{
  "n_head": 10,
  "d_mlp": 2560,
  "attn_scale": 0.125,
  "init_std_down": 0.0,
  "weight_decay": 0.37,
  "decay_fraction": 0.576,
  "batch_tokens": 65536,
  "seq_len": 512,
  "train_tokens": 639600000,
  "dataset": "wikipedia_en"
}
MLP neurons of a small language model. Each row is named by its layer, matrix (up: input weights) and neuron, and shows model dimensions 160-287. Each number is 128 + 24 x the weight over its row's rms, rounded and kept within 0 to 255. Numbers have three digits each.
After each neuron's rows, "fires after" lists the tokens most often just before its 100 highest values on Wikipedia text that the model never trained on.

L8.up2262:084146109161148118122104109157145137183180123115116117128107067127125152129163115144145115129115122126132143104117102164113176131119085104175159140127101158119142119133076129110169178127116117080143096094131178150112133124109124123136135141145155092111122126091077107103105120110160108117137126142142123107149179149150156150118122128150169145148154115106087126108108136144112129106173
fires after: "1", "0", "2", "9"

L8.up2277:137131110115177111148139176095065153092130170099086128133094135148126133129174127097123123118137180114093129121113125124105127113121095152139139104137107158136104126099138165128139122165115087103160142130162149112160119154179125142140150159135096104142127110112162144134194167139121129141126136146150123180115133131168170091048095111121171142140065138083137127108109117175114110107144
fires after: " ", "1", "2"

L8.up1287:141148082108112115125138100182141096153139122143117130114069111121108159137124099120106145122094113105130124133120114135117088138140170157138059078121106123163165132080134140120151165135132118113179105156095129117148117104139170141165127121123131149155129126152109136123144131067119133127151172127109136128124129110142095093148103158130145134146168104127169126108102118145106129159131
fires after: " the", " The", " a", " "

L8.up247:159112100086155142142097123092129113135164138099123141127148138167100160133119101110124137149103150122133134160134143146125140169116139139128127087125176111171103154159173151131108147124161121145119123120137145128102101150105128182164112151138120126129154135114136108091116125086139087144148150086130135122125104143119133135118125143116093123107097107134126137127116109126143103086137
fires after: "2", "3"

L8.up602:132116098106154131138126092129115106140083119080151169143137116119127141141163159121121155081107131160097151127117087130117092140096105135168080142136101150134088166144110110127113119123098117137146131085137128092088152123141095137164147090092161126106124150133096167111133110169143104100101159100118130120126151167131106173137135155111160143122098095133129119128112128159164136133126
fires after: " ", " a", "1", "2", " an"

L8.up2526:146179088127145127125130137106172132126128121094074128099115124119129193136134133136099147108158129085129155136133104127099140146124123140090165162124093099144150113113094144138133160180128113169168115199161101121135142108101130157148120142132100127091154116129122119102126132151127139157114113138121116155128169127155139148125122105143098115132149097113134150132143123133101131213147
fires after: " |", ")", "0", "1"

L8.up2470:097146105148115110121161112175133113157159112158139146144147103077128106150160107135093134103086110106125106093118111176141110145115129132123091140126167150123142130095123144112149149121126140134135128125130119131154141142117125180089123081158141125113171108174130054141157137137132143093169128110126125152094185117186121169070175127118107120122131089122097130082121107117054111132156
fires after: ",", " and", " ", ";"

L8.up2100:126134092134152113161129137144153115124117131118061172143131106112078131129135099093097165113118154107088107133119115118124098150135183099117160100120119115119140160141186144124118147150108124167103145113144136114157130114129127108149127158080096138128100140112115136122128068116111108116140106109134131130103166120149131124097085102138171145173067137116091091131136141116126114174099
fires after: "–", " ", " |", " to"

L8.up1081:100151095165125114134082119143114142166168133132139134105103128110130145114132133152127160104118146130188121118109121117139099112109084148124168126103154163101163143123104136144129108141130104137132141089119148154114074129121139151155133096138130131127191093115127159106125151146133151134102132136132098142126157119172162140108107139129133160090134085141067125109157133122111164126123
fires after: " ", " War", "–"

L8.up2138:107123119163097133086135107128114144117149111176118132085097091104088130161156099163086121113116113095136086153142198122052121114148095112155120154084155084098145105119118132125117112120168155163108133136126126119096137126116163138135143133118131115131123099139140112130149107154132133114148132088146086152129178083159128154143151116070127125145100106124121143125132132103141130129142
fires after: " ", ","

L8.up1702:142136147148116127140095105131154145134138125100153134154122138183089165131178126185107165156121132098104160121145096137115097155151089073115131162118147104106122102140117134152143116131109145148141117124125137128096095163108150141146138106147100108138122073156131165146157129144104142106110131121157134127160111154166140159122103108138125133126147086118127176140112099115139088128144
fires after: " in", " of", " at", " to"

L8.up991:103112088077121105124134109157100142139108165146121126136159085090123124091178170087146086136112121110156119124117159116140129122158124129136166169121099102154144150152119140098126151135162104137152130133098174128116123102129127171119134114122169145149173120122124140117123113098131080102138157136144093106112128103130136104149146102153121132156133118157146114103122151153130141152152
fires after: " ", "+", "ar"

L8.up147:130126174147106116119133148078107136146107106114125156130083121173137145103130123143137111158145170119167140060102150096142126124118099121100127079135124129147097093090155121146136130132135101130134136135145164132114119139129093147111175125151143098107123125114084137150149147107129090151108127146160104135094106123130070126128087177118116124118112116135120097159132141160159135107149
fires after: " ", " |", " Da"

L8.up750:142132130099145098153146142097158153091091120139126117128133157144146086101114109127068152106106140145106137134140122108120173122089146153121111108141143113133122154119120149139129107159149136126118131071135123126085124154128135124176136102123158098131137126119088135149182126119137140125077147091157122148120121162148139120111150130129160148121183099117126095115121132130162105097119
fires after: "2", "4", "8", "6", "9", "5"

L8.up17:134140091120159120108117148137107139093116100144153154157128105138100185148155117149129178076127131108142114060104129166133116155153091130108136181148117147102111087112098158125149117121144115178083117097116164141145107137106106159118132121128150133112109080130119125137130115140175080058094124154145113159110174174124138124125153142121148121130128126133149137159137112127116126146127
fires after: "1", "9", "0", " in"

L8.up1501:149145141130111123159110169099113180148136144116142164120105147125118157130154140130119144143138134153133136094134119134157112118120142080138140103081129084126170155129128130112209149142152105166124131132168138119107144137119138129106121128144126105144161109143114138161142124143161105133123103147175135152141134120093123161089129117133117151164119124137108140166118113092145108133097
fires after: " ", "1", "2"

L8.up942:088111133081162128101107112119108147138054105138082131124154123109130127097121122137139132100167133129123122095134153145129136106151114140197151159112092130144116106155149120114118143111122113146128128129103150131136145101139127129092162112137160144097159132110147093141152115143137159119122129175118097092126137164166167131165130131169145125124133073117131110152085144138178161128129
fires after: " ", "3", " (", "5", "7", " (+"

L8.up1911:146106133135138156140136119143165110103115162161111093114142125116111117184157142134101129117109136123168154155122114131142125154159134136147159167103158062134179131107152136129137113106117110156134115151145135158113125067131128141143117158122151099156182104072170091098153145117143119103134126141134106157150142156125171075120153124131121122127130101147128114113099117140137134145137
fires after: " ", "2"

L8.up1693:079139133126104142116116147134112112167157169140121114123162152167168115145159148143124116156121135132129184148158161114133163169118073123103146103185112135123155122124130139132122118130126145105135118094144155095155107127134127139129136134130097109132148153089153143107124078141131157121145127059159103122134144161112168139140077135112148159111142110136134149134091153135126146153123
fires after: " ", "-", "0", "–", "k"

L8.up2167:169128133120115152144132149169140144148141120169156118144068124128102162145114132127089122131119140129118147116120144223141135136137080131145086157129143117135148123094170164153132142118162093153163129141141133130089112085166137119121129137159115130129135149117147107093118162118147143133140129141123129123113133119131125130130122129137136134113126079117147173135144093157141126086195
fires after: "4", "6", "2", "3", "8"

L8.up73:147127161107139136120112114099149139121136165154105158130118121117127175141082118075142112127104126115132148117107163167158116168134144118149121123161143134158165094097163148107149131139149106138127074138132167122119118055133146164098137129127121137128145122149143139142135120103106154107139122129129153174142118134151118117138136146146103156100144141124069111112120154139164104152124
fires after: " ", ".", " $", " (", "′"

L8.up181:141128116132145142141133074151093097096100109101100101100153161125120131153137131124127150080132180123118150096136110119147143124131144134107137113209140136126112143132105121069129120120141118128117086151160192104145099106138147113152120162108088107143172131150101124122161120145150111131086141095118140162107122156110128139122141161122129170099108102163133118134072107164155113142158
fires after: "1", "0", " ", "5", "\n"

L8.up1734:125111108115106107126139121130134136132138076068166108128114152139141154148145136126133089090145165134118114121162134110078167145123170134116126149144128086148121149138129105110122112157144101094156131131172148106169143138123119090091132135152103129134121089100143122152107131140121153164095120108141126170122076160112172170144103099160136110163160068131143095118135125125128140127137
fires after: " |", ".", "5", " (", " years"

L8.up1003:147142131149164100115131130142122142123143134153124189132163129117120135144134043140101120140117113088114116119108162130127090128115121130127160104157101172136135135148140145145066167190122150163169113110102168168122131168123133164137094103129127136135124118147166128157162106121117147183151149135119100165102128137160149140043121146102129086149088112083120112119097135137130106123154
fires after: "2", " ", " May", " December", " January", " October"

L8.up679:088111096136147124132112140101120142118095130100121169182178070082116136163123172151135131110161103109117082090134169152125135140166128144133149095101141120118117126145129106070085145135133145101116100148147121122199125119168117104099113141140148102092119099113115148136120088079123123109113141125137153125145113127134170109154142119156139134147146123148095107134171165132112097109100
fires after: " ", "1", "sum", "c", " c"

L8.up517:131173104138120105104126142114171118112148143127106179105061106114128121125124124105130111141127154120112120100130124142089122147092093134172107115129113106178161114125186151144167140131149133179098142140158126148121119112120110190145141106149133118136138113167138113106125090135146068136127183147125136128144159120179139134094096131122138132177118140135111146115136118136169130108137
fires after: " |", "0", " ", "9", "\n", "1"

L8.up415:095205071091089094111091147139114110068147136157085141157141098092137162117108122066092126175111110090154124095101149144125091156106106098113125123148080130133144109124134160109111142152105072152136062115147119107141138134144129109145134175144116078137109076141114154137146146147118159103130131059144119144129112157125124140149142146150088106154161120117112126145100116168137110160111
fires after: " ", "0", " —", "\n\n"

L8.up1336:142146162139165130171112108140173159121201140124086105118110114110139147138136149117116097099119097115162130117141154164137117134113134160131134149121174103152154146116119102104132110127132126140156147108131115162106117114113148124136108130147178080123143094082148117130153167125151119073094156139127076122116126152117172140143111161115127130145144139099151134130118132134155129146099
fires after: " ", "0", " (−", "3"

L8.up139:117137142124119110118111112166100137152111137107116125093057117081126163140178132133156115104145147164098132115149105104113121139120127169123111148119136139114157157131114133113143124128165112144117149118143124142138135126120156123113131107171129142132083103118109139106089148134116169113144140119171112162120169114169115168132131168144145165110116103091131112113145140097165112150105
fires after: " |", " ", " -", " in"

L8.up376:137132096144131129149108148086158086154143175145177103151115093118138105208130143097137173146158117177128137097102141140106130128084111184161151151139142118166087164104180119105141127148128126105128134124126139131111121127143123099129133128101134152107113147131130106121153109115128090085172142116127115129104128092145114091138119105081130082162138133117108118060117135148125132137142
fires after: "0", "2", "1", "9"

L8.up2539:117153146148106137167160074135081131101110215140132151134123078134150166083112132151128117138138129140130120125122159147128089174110168108116137131105138153094170129103090159141131157162159115143113117147127128147144134079137128119109143096119130131129159091121127110118093144134126167136143129116175132144128101174121167128150127142121130103172155115109141088128131140091114098133117
fires after: " ", " |", ","

L8.up1692:090133138105113116181110126160130156105121141154114112154127127112097119121149114135095125105082148073109145107137134137148109152128132102119123121173125144149163140113114157117177147133116110115169130118123155132140122135134159144127147152175132085168150074104116146106151146036165136085134134133163109136096099130138162124104112137143129170111164112127162135130128093175150086135116
fires after: " (", ",", " in", " •", " United"

L8.up803:116112083168085145112129160120138158109088129181138163139161119169136144152151135105119127085151123108145135085091132118112117122135139088151126125129114114119143108091117113102149145124106102139102176144110158105125155130113129164190130108135150151109128114095121118103078112108121073102150141128175158110104121151146152117122134113124112132188115143095141155135161086104124136107118
fires after: "2", "9", "0"

L8.up411:141144129089117126116131113129102134143150137171206110185149126114138129178139146127154120112129088095147116134108180167145117152110143125124148127147112158148137145133113099127118142143089098115157119084141140090075111106116147158167099137119109103124130192113142126109128118119087139080133136147122160148133124141126102109096127150102098139124127140072113148140152128137133156097123
fires after: " |", "4", "5", "3", "6", "7"

L8.up702:168148152129093140131132135115132123117114125138194163172121106134144110135138078158099128144116144128105125136105138135118141129095134113156139112164116092181133134132116192139142129155088135127152101133114118108121126139155147130106108071151144113176124134156121110141180144090128132112112159090167113147169144138134118144129128103159146107143172129114139083101081136134104134111091
fires after: ",", " the", " in", " (", " New"

L8.up1147:130112120110097107124128112100143105120074129092150123181130110119134154120109118106130113146110153148115152146129155126137162164132112106149138138118132083122138134122128120122089121156087156219090131097149122132113138143157138141115116098113178132150119096094187153133126097129138126121098149081131144162120134139153129156121149159095125138197126108134138101102097144119179104065151
fires after: "0", "9", "6", " |", "8", ":"

L8.up1194:117143126114141149138096102106137153100075152168161102169076154124117148140131136127114121114144131134124154141101112174113109166139097121142149132131091130128102117112139187134177158119166107114094135114110115140137116154128124182187132149141123129148141121098139133141114147099128113126122127117151113122191151154119122127132130133128128147175151123171105145093145164140161130148102
fires after: " ", " of", " for", " in", " |"

L8.up568:125134123121145140130136104146119151175129127139138130177119118108107126143137097120138123127110132137126124121149136139156131100040128125110127140120140139162132147105117140142127094125133154146137109131129127111066143136128139131128127111120107099109145107205153130106138111128117125134159169067096091135136164140154171143132091104084120115101114091137126147082119150168139113159143
fires after: " G", " in", " f", " K", " B", " O"

L8.up2238:125115114148117116131112083152115094133108155162132145172129088133096140138128089129134141154121152151118121109111154136126091187082115109109139154127111163086128113074144133107148104151136155143088070095166126132121102114173196170150181067102122081127160136115146148175090091099162108138125164136104095144117117119137122141117127128100076112116104141137112114167118088156170123101155
fires after: " the", " in", " moved"

L8.up1066:124138155134117132102117136149159122113148139051130158106146103115094150114130098103074108159115140127141123107101107117138132122132167135144130155140141149120104149104139144096118136140108136116125117129094132170164073114164147107154157128110110115122119113120094139136099080111129119116102118148154078159160149157138133127135148108131101118132127129130187105114095115156069056096127
fires after: "1", "0", " ", "9", "-", " •"

L8.up300:122130161148136123134133169091138129100123183142124121152076153157110165154126139109111107156111112119073165162117133089111097133090122149120156076080082131161166164129162159151086118145121129113177163120122155101155157104166100122110143118119091140148165133128133175098116126122124171086156131165153141129126154124119112104168148139080110133121118120114118116158145138149115136148101
fires after: " |", " ", ",", " the"

L8.up905:115160098115102135107119146096128081163132137137102149123161119131113138149123135138146115128082140154119136097171149149100081141135135149131123143147135107097146137094165143087130099107149150196107096104131131143156088130089157154129157146107124154090122133098120152119125153115146122120101136127105129123134157105145112108134139166117145118129180107125087134153126136135131114171126
fires after: "9", "8", "7"

L8.up1998:121167130077116123116153126121164155104126156104157166143107144143112147147146137161121127156088140077170120148131152136139148103068113140122133154124162116118099137092143131124139133129126120107159139118141143101146096108163160113135127120084127139131137109167128128067115147132123150109157129107171133162109160185139088152132113192128103109146132120157131139111099125111136133144130
fires after: " |", "0", "1", "9", " "

L8.up519:102169119136139113136114145143138133123081136113118104127137110145109171087123124113118100152151113165116103089105128128108069080106104096138121142134141123115108115112125104104133165130142161160124142120145110157160115104155166156094135155126122149109104039125120138168117135133138135076126107122156117153092160137141135127117129174104099112115134092134116109105155093149174173123162
fires after: " ", " World", " Mao", ",", "1"

L8.up472:119161146122153120145107151111166159150141098142122162136132128114111155125135131099125156108150130150099118123120132155087107106114143105139129111120099112094165161079144140101129136139113103152118125136127133154142111112104142151127148134151139158124130105090054134138129101154119108088125144116115116131092126171179160144120172131104131125125117135139146111087148149143124087181103
fires after: " ", " is", " =\n\n", " |"

L8.up507:116143181109098134119159139133145134155140116092108154121118122087107146119100110163162153136191139159119147120132143132140131112132111088131167105093122140128154114149169131128155117186118117142177116138121132136106169137189127144144134110140105126137141127140097114117120140117137144145154112131178136130149133117113139136142141135129081114155109121122133122103104114137110097138078
fires after: " ", "–", " in"

L8.up2146:142179179149134137127124144108169242095148150132113146153087120124058154143162164100091101119148144124132161139099112130121104115119152114131106125112115159130145088110145111129139127142154070085177127171129160101113117120140113157106111135160132113126129137130099112155107125130141143119137144138132139163106133133126123120129096131158116124127129146110130134112123116173195129148130
fires after: "6", "3", "7", "4", "2", "5"

L8.up287:086139114162107089143134115143125131159133127134105135126089121141093154116151134135173167136113187119080130128096151111110114121100124137151095155140100153120155135139164117105139152121083117137121130141124179140151182146151159154128119119137163097133095130131147115123137112142129178116145125129136151161150149118143111180134119133103082186131151138075128101125104128128149151129105
fires after: " ", " |", "0", "9", "1", "–"

L8.up2474:117105088132115079124148122151138130161082150109148101105163090100181189111086161141095169137143154154130131130147105157100154181160134087133144119136142136151145135089124141101134132165122124169143117133153091152137145133100126114119165130123203139142071140084149153122098162099136116111099141072138121139091143121169147179124140149085135138105099127118114161105148102169154100121150
fires after: ")", "\n\n", ".\n\n"

L8.up1757:099138152097083095149108156080096148113134086092090136141126115130039160149138095125115134150118124102119140099126138138121086140132167116152098148106161116125140135074154099129130126145143065141125149150123160130153109085136127112113138131170120132122141094150161149155128135112139147144134122123133147161153097118143150179129092135173103119140109108146172111079119107152135096113084
fires after: " |", ",", ";"

L8.up1127:119125095094123120122133135110152122122097153138144138153132146121146156171126072103114135099148135157117139123133119106087152138123114138149106094117136106124118149138149161129162098149100138143168086131163166166123108102125127119142153088107132159131116122142164115129092119132105105138132155079157126136133105164161140171088129097136122111101124105133105085113101087150147103107104
fires after: " ", " =\n\n", " |"

L8.up870:157118118104130107129120064135135153129140131089163136137132144148104143134149133160143153159101109141138139094133100155156121128132127093127134181136133158134155120124117163086160146147162155151122135136146140117115085153173179156133163134121149143089069128122103091141136157094112119104104160125120159130117140156139116160128143146147136141167136112134144100104126091160148129138085
fires after: ",", " in", "0", " of"

L8.up1794:098136081104093145076132146120152104121112137114103126139117164130095117142100140160098145125100125139119105157160103129115180134150173162142161127145151091127128160066156145133142100120123076116129100136131085131111088147155108102132123121161126127125089077092132132152146154129134128126125129155124129159126148139201116134137129127158124090173137074096157158118084099143103112164146
fires after: "0", "9", "–", " ("

L8.up1409:125139128097125141134113113073180158128099137156136134099176095160130168122114107103126117145135127126145087131079129148101117117088137178168090120149137158132098121117114141164092111137151103119115140186159148153156090139131152122152147123157139147129135085139145140176147089136153130096130112084136098143095123141150138111107126138091213122102096125138113154137081132147147140139125
fires after: " ", " (", "1", " (−"

L8.up2536:138147152127141121135136108127153180201171163072107127123134144107065181118188159146123139167137114162116124112096133101088132097128111087141098123089158152134089124085140171134155158150142094165149101106125131141157088133190143190145188111143155119139131137127162119132106141104106098135156112119130114191115150138107154148131113134110135156134161127126098129143107126165145129153079
fires after: "9", "1", "0", "2"

L8.up2398:099133130116134130085083164113120201122108130101104164130118131151123115114156124125114131134114178104092124094145129106101130110151102143145109077113096117131107119154142182144161138127117118116166124067136120040133095109127117157196124137143117116148092048127139097086110090108124120121149134133159122153123143133155140137097146162139146144150136102094144104155096134129131123147120
fires after: " on", " in", " On", " of", "In"

L8.up299:104137111125158101102120100156152134138116136156150103196168125131118106137123088118074121122137102190156123095140130103138115119055140119097131122128142143162136123088106125121121170150165126143108117175150116124109092090086161131136132116150104151099188191152118082126153152144120099150131153144110105134088108109144157116133156112164160134133104155093098132100099104112125134138113
fires after: "1", "2", "5", "3", "4", "|"

L8.up1893:135117117110110123123131099081158094104149148153139139119118127140114142107149123116160134132146166122085122147114102133116167154142093141099176072124161112136101111126155121134102150132181129143144116120140128133072135187128127162147141159142189143125113117109106172141121145123157134146071126126148092138199105162131185155138128133114076158176144127183099145132123112175129129162159
fires after: "2", "3", "1", " JPN", " "

L8.up2357:122130128148117129126137084149114127140131091192112084161138088110193140155117117120098127087153088121158117138123154135151118161086121164125151135184200162131134132080130138093115139161143154104089131153106100140096102152125161090136155104137147127140147140153148123099092149117117127097122170092131127134107126119129164156119147094147094123116140117148109138095126091150132124138141
fires after: "1", ".\n", "\n", " ", "^{", "2"

L8.up285:098090120130118115126108129114129129153148111152130149152152121152157146131114147152146129130149124115175097078132153145100165122107096148181162169112107121125111094126157110138167117131165129099113062114123115139102111149121159119124134129121097071071156112125122132139152104122151129138163151112161124116140138133159113095138103107099139112107215126121138137103094154128163102115153
fires after: " c", " No", " St", "0", " ab"

L8.up1957:131193126084165140157082140103110142151168111116140106130114122118130164176081117117125126131135131116156119070111160162125150148133131097106139134151141171127124131118173108120119099125143069128127143149101170137141161087131122154155108123100133165116096102130118109163156064143102132131120112126149154122126118161121140097133126116124143091160085138155154086116110141134195151152157
fires after: " ", "2", "0", ".", ")"

L8.up2332:089122128093150132114096110076147134161158107094085106132134164163111120132165142173137120135129141106112128131162139125116139148111128156112167099092123129084111138119120147141167161124105081143149130119153135097110079110141120114146121130146121090075152076136146119103162131126100134142104133117140122160148151164107187124155115109134091140142121110121100101158144149141176139102142
fires after: "0", "2", "1", ".S", " No"

L8.up2054:122097137112145103116167087141111131134124155134067101105122163142138104135123140144144115147124142091127117123138141148149111132119119114107154144105176144156148156091086174102129160146100118109140136126109115122060110118165163119098090156143177150151085141090177155109125094103077077094143135121100172132111113094127157128174115127138113141134146109129055116158146134137164127107110
fires after: ",", "0", "."

L8.up1185:079127180155127111140132114109166093113124141157114161118119098103103092135151095144088100177123173149109177123107127122124108117127110121113122114102123186128137121130092142119089134137142128157130133154107113161160121151170165121102170136117191147118148098138173142132122136140161146124156129079145159136103153141157112141153108105151138097169135123096130102108106113149120125151152
fires after: " ", "1", ",", "0", " (", "–"

L8.up1705:177198087158125135145149126113139163135118136096125126163135148120126146148150141165091160111121113110084102177102121122060129166113165127118119123128101085134140099140122177115161131171144138112144087149173129103099145102076112152126123133123190150111165149082113108130136118129147155161102159154111184116105165105158100105106100178124126126103125124144108119144132153126126118132167
fires after: " |", " ", "9"

L8.up2319:109132145159104119160176122165169153153123155117129137154143129092119134147060106139082168072142123112150125110171138178124164148151113140103178122135100145115138124139172166115120129139115107139118131134157112115106108158183135128118117127091087125103131133130144111128094126114126174121152136114147125123127148128133100164104113150120103086110125149134111148161127155133121125138128
fires after: " the", " The", "–", " ", "The"

L8.up1058:166115127165122112150128119131141183131122106101150170106133067087105131164145112102135149124124119134098109103134163141113067111096151181161124130143102148130137103149120139105101131160155098091123104129150114129105152122136175115094142087146132152126083116119139087151095093123162179171113087152151161119137150143137134159123137110119169143108112113079134090130122112143133153118133
fires after: "1", "–", " |", " /", "|", "4"

L8.up1727:120122167110161141147096108084109138156165127153131089122159133127140151118085140117158118149150091124156122085152138159140149134146112130136138114135140157117130141123141154113127117144136125159119160151136139108127149146174120110138128157135139120125095120109104132176113097121159122115105122089132107110094108131145124151122123163075153101099147127167136154164113098116126110130135
fires after: "2", "3", "4", "1", "0", "5"

L8.up846:124104114165114122185143181098139123133128146134124141121096124130132150115121120160130146133100144155139165123115110071118105120126170096124152093150108143151126128117155121113104145167139136145151146133155126163124127181165115161141117153136143147084132157152122127097132085116118140165128119130169146147129129124136122125137091141135126133150111127122120139142126113134153172144088
fires after: " |", "=="

L8.up714:122152144101143085059171118147161119099154117147096116135132146130124154110110161100103131102151113114104104120119145112141092120145142129151080114104074101144116142104130132120165126098148100118151132152168120134116125120137134147080097131146138090137114105127152096160154109149130147136124147124183111165147096146129100103137126123111131122140169118145192129107119137111125133095099
fires after: " ", " (−", " (+", " (", ",", "0"

L8.up551:139111089139117107147116081081134131189112164151097152120157143108119160131137143123074129092124136139114145150100113157100054111124144103111124145119136132127119135123138115098111147179129124135145137136134121104144102101134180154167135116151135149155136133152151088139112119090125117086136122139138172131089148154153151183130058124111151136140146136108113150119131056096164110135118
fires after: " |", ",", ";", "|", " are"

L8.up2384:136148130150108128109112132120107117161147086102132147167127153102102183148146111119112132161150153136119170165143109134140115169113125151121171091127122115149111133143136118137120137152144097128149115155111141105097097171145125146099126130169124156115151150160119095083157103114126167138127130108105081145158140106189089146102103103133125099104067137150112130115149163131146113144135
fires after: " ", "|", "0", " No", " |\n\n"